From a checkpoint of a small transformer trained on Wikipedia: vocabulary 32768, RMSNorm before each block.
MLP neurons of a small language model. Each row is named by its layer, matrix (gate and up: input weights) and neuron, and shows model dimensions 176-303. Each number is 500 + 25 x the weight over its row's rms, rounded and kept within 0 to 999. Numbers have three digits each. A neuron's up and down rows have the sign that makes its largest values positive.
Before each neuron's rows, "fires on" lists the tokens most often at its 100 highest values on Wikipedia text that the model never trained on.

fires on: "1"
L4.gate2022:514502492496530540492470486503496520526500497472513504504517498554476493488486458469477516506523467515521495486499480508523502503509470502494497456492480548540483531490531539551480459505514512492462532482481538501490556487484501472439477523482473419472507545469478502481512528469530519531514495532522515497481536503472473508500499502479528536508493515532514490513510539510500517515510
L4.up2022:489519492561513486524527576465538470500445521526483503534468470465509507472490477509526506535513511462464549491488454483491504508477494560509497494507528475474466526473519507478449483458527484484481518484494511530503540492481495501509483510476489503539510485490486483518478504486492498494531458521474518500484476465516502511470531483473503486497485509498478511482447517477511549526524

fires on: " | ", " round", " episode", " episodes"
L2.gate834:490532488493482499442468475490491574490550473487535566547507491505530514540499505502498498504536526523515494513498502479538508508476491540533471509491554516500493454519522529434501501503498504542499551554513517457545480485513502450471507528491540520558470529487453502535495513473509518534461528499546523511531503494541546499552490522555517520502524448507494461516482498516527449513531
L2.up834:511519509482511551525475454532494495517465441473503505540498476533490514497539496491489525499517515455470509502513438477502495473481516530538494477489485457471510515495505524506505503524523498524453553494459486489522546497480480465518499511482521535494514435535512493471494515509508492509546495506461452532516492492490508520479512499515506502493476526467507527522477476479485456524491

fires on: "\n\n"
L2.gate1577:476545514475488535484508478489523444511464497498498513460479480512548475502501492511540539507531479500493502499510463499467501468477519492464489519501495506523484514480497449508522520506517490504455474493503474462532517442480466510470514496502520507486537522468484500535477545527455511499478508511515477494488469502509480520544481503539527492464516523486558506546499557478495541521515
L2.up1577:464455538495496510513531509537493490518446495500497522465489531483511536477495496487506534509528488510503508489504491469501485541447456523485495500507527530486512497493476536538488511490509539472521511476482503485524473445519494501532480489542517480487501512516445552488480552469433543478469445453524474495494461493517496512484482503496494456527462525486511464508531509476511496452499

fires on: " at", "=", " At", " present", " in"
L2.gate1110:523472485481553478463533501511552536468507499474488499473514451522504480573466510519467586482516510480495497507523531465470485505494529515502495539521495507514505471468498494528484526471482512542501476478518502543456491511464512487497441475502520512474507501524486544503516490512519509552487505491508497526518523469476523492519475520483488523505504515530496517522524476488463509491486
L2.up1110:491492525479534516510462521527495501499537497455477476510467490463451494495492523513488495472443512522488520482462487513439531500470506510477542476556484536457490531493463515453530501512503564549473505475535546530517508503502508492514525537502477510527527492491489482549515489494486509503477504481538490541506491514481480493504484495533538502497514406548490471482522500503473502493541

fires on: "2", " in", " review"
L4.gate1554:522456486457495489532491505500506500494477475472495522499437494522495497504489497486519509498505503486462455501492532502500497502525526482503503556489533498519505481530510537486528457501465527488474524495463525535457512498513440464500502530556545486512460503513464487487494481451458493502526511499550488486524495522498489480504502480473463483484500500530454509551516537509502541484452
L4.up1554:489512527469496508540502503489460486484510458493533486521555481517451514522525533487514498493484507516559491495521514512494471512504500452528536500503491469490507500487515483482466414520459525490495503475502482494525501537488511537488478503457499454512509527488503473524539494489514505491462493522515456527470514508505461523514493524515493508483498466496516518508520467538518534502523

fires on: "1", "–", "998"
L4.gate1810:511519476513522535494494502460473524503490484497505516489530502546449487483550511524480552516505482486531529475502536497461495517484470458502505514535426513500498524495529492467494490480514515484514502521463492542463528514501482488474512477534518451501534497508486471524498486527526472510483507504512501513544487512495470505495521455452543526504479494442482492484527484498448458526500
L4.up1810:497507552570505476472563507498501493509482494538492515475492508502522497540475471504501515531521539514507487547508481506504508494540491457514527511482479474528428492514544515510552524494483510447490477537522493489529506476500453460513493521479522523535469505487515443484515534481497509466527486537515492502509479477481506475456473496527517498501487474517515496550511529492583505478477

fires on: "–", " Member", "at", "is", " G"
L2.gate880:509486482523529549514474541501472536530506505487529480498529482493501495482481506484525537461502543511536486488537524530482535520516488478473505459563501502508519493490515519495492504521508505481461542519524444502475519526458539510482453528489511487510489455533491491501519510504505489494485493475521534482487524482452495474497520491497523492520541457496530473514423449501502487453499
L2.up880:517463543485542507508528522495543484513472493505448499495482480520543495515498466511523525470497524507521505555481518489494490481486490444467527489467518512468515466508508483467538517482485530509530479499539484512505483516519530510495456492435486480553508502526484505513510509508532448520502472478484518507502531491499490475461454471480551500495537510481492527513495492457543486540539

fires on: "\n\n", "\n", "S."
L4.gate90:456525490510477491490450464530516485523462535518500505441494471497473484509532497489490521500521517486515523503469473454480502489491483471502500502499499502487519523498497500477500500547509489514485477461477511502521505508527499468520529481455513497505516507481478449529545500480527489501514465531496503492487509517543475542540525510495527507522468531501488452496540485523510515486490
L4.up90:473542493509496490550511554513474492550501514477529537480551474509535470491445506513485547480522484489508500550481489467491512492475496496456506488521486479560485467479479497499497482524506480477515476498475533503493523476491501509517520450476552496493481497500530516476503521480426524534545463531501531479498435505521500528512484497521505489513539537501483515526529471525486492496482

fires on: "2", "0", "1", "et", "in"
L2.gate912:513522519499590437505503524482515479482495527504520520446496490507528496515502477523481491493501506473510519508468516488471462519522494498527530479509507479481493536511497539526542508456504500491490527509511473534497507485484503483457505470488536395475524514502495457458458534498506486484496501502501516537509482518490465524528468512499493515534465489474510474510512492497480490525492
L2.up912:548488470497495521488484509509463453473497516542520508501518527520500488518501469465528441521474547489476538480512475491470526500512500500510500520478507480480467575529460484471505515506516502494508487483483515499527494516498502492515457447512500465505550504500498483467458489489528453510521506508518487496484506534482484544507522510561495513502487469474511525521521549483504482498503

fires on: "\n\n", "\n"
L2.gate701:438518493504501531492476508518504475550495532509453459492532526476512460496489504505564540541491538518468518491491468484538468505501505479471477512495520517526514507515485501488497465549531485501546494462531513490526503494485497502486500515518497496492517530522476509499486507461505534495515517512545506440476496477503503472494480506523514529461531534514516509484536509485471521487501
L2.up701:508509473461502519501517516487484506539500523552515498483516495548487518507473490500528493483496511495501506484536503493515477498485458530484515504552477496506504470466524512507472482502507509497487531470535456502496496460518499524531481480523475516494569483554513516514503506482543501505476521502503475495520530524546517473475488505522465504452497482488508524552523513499505541503527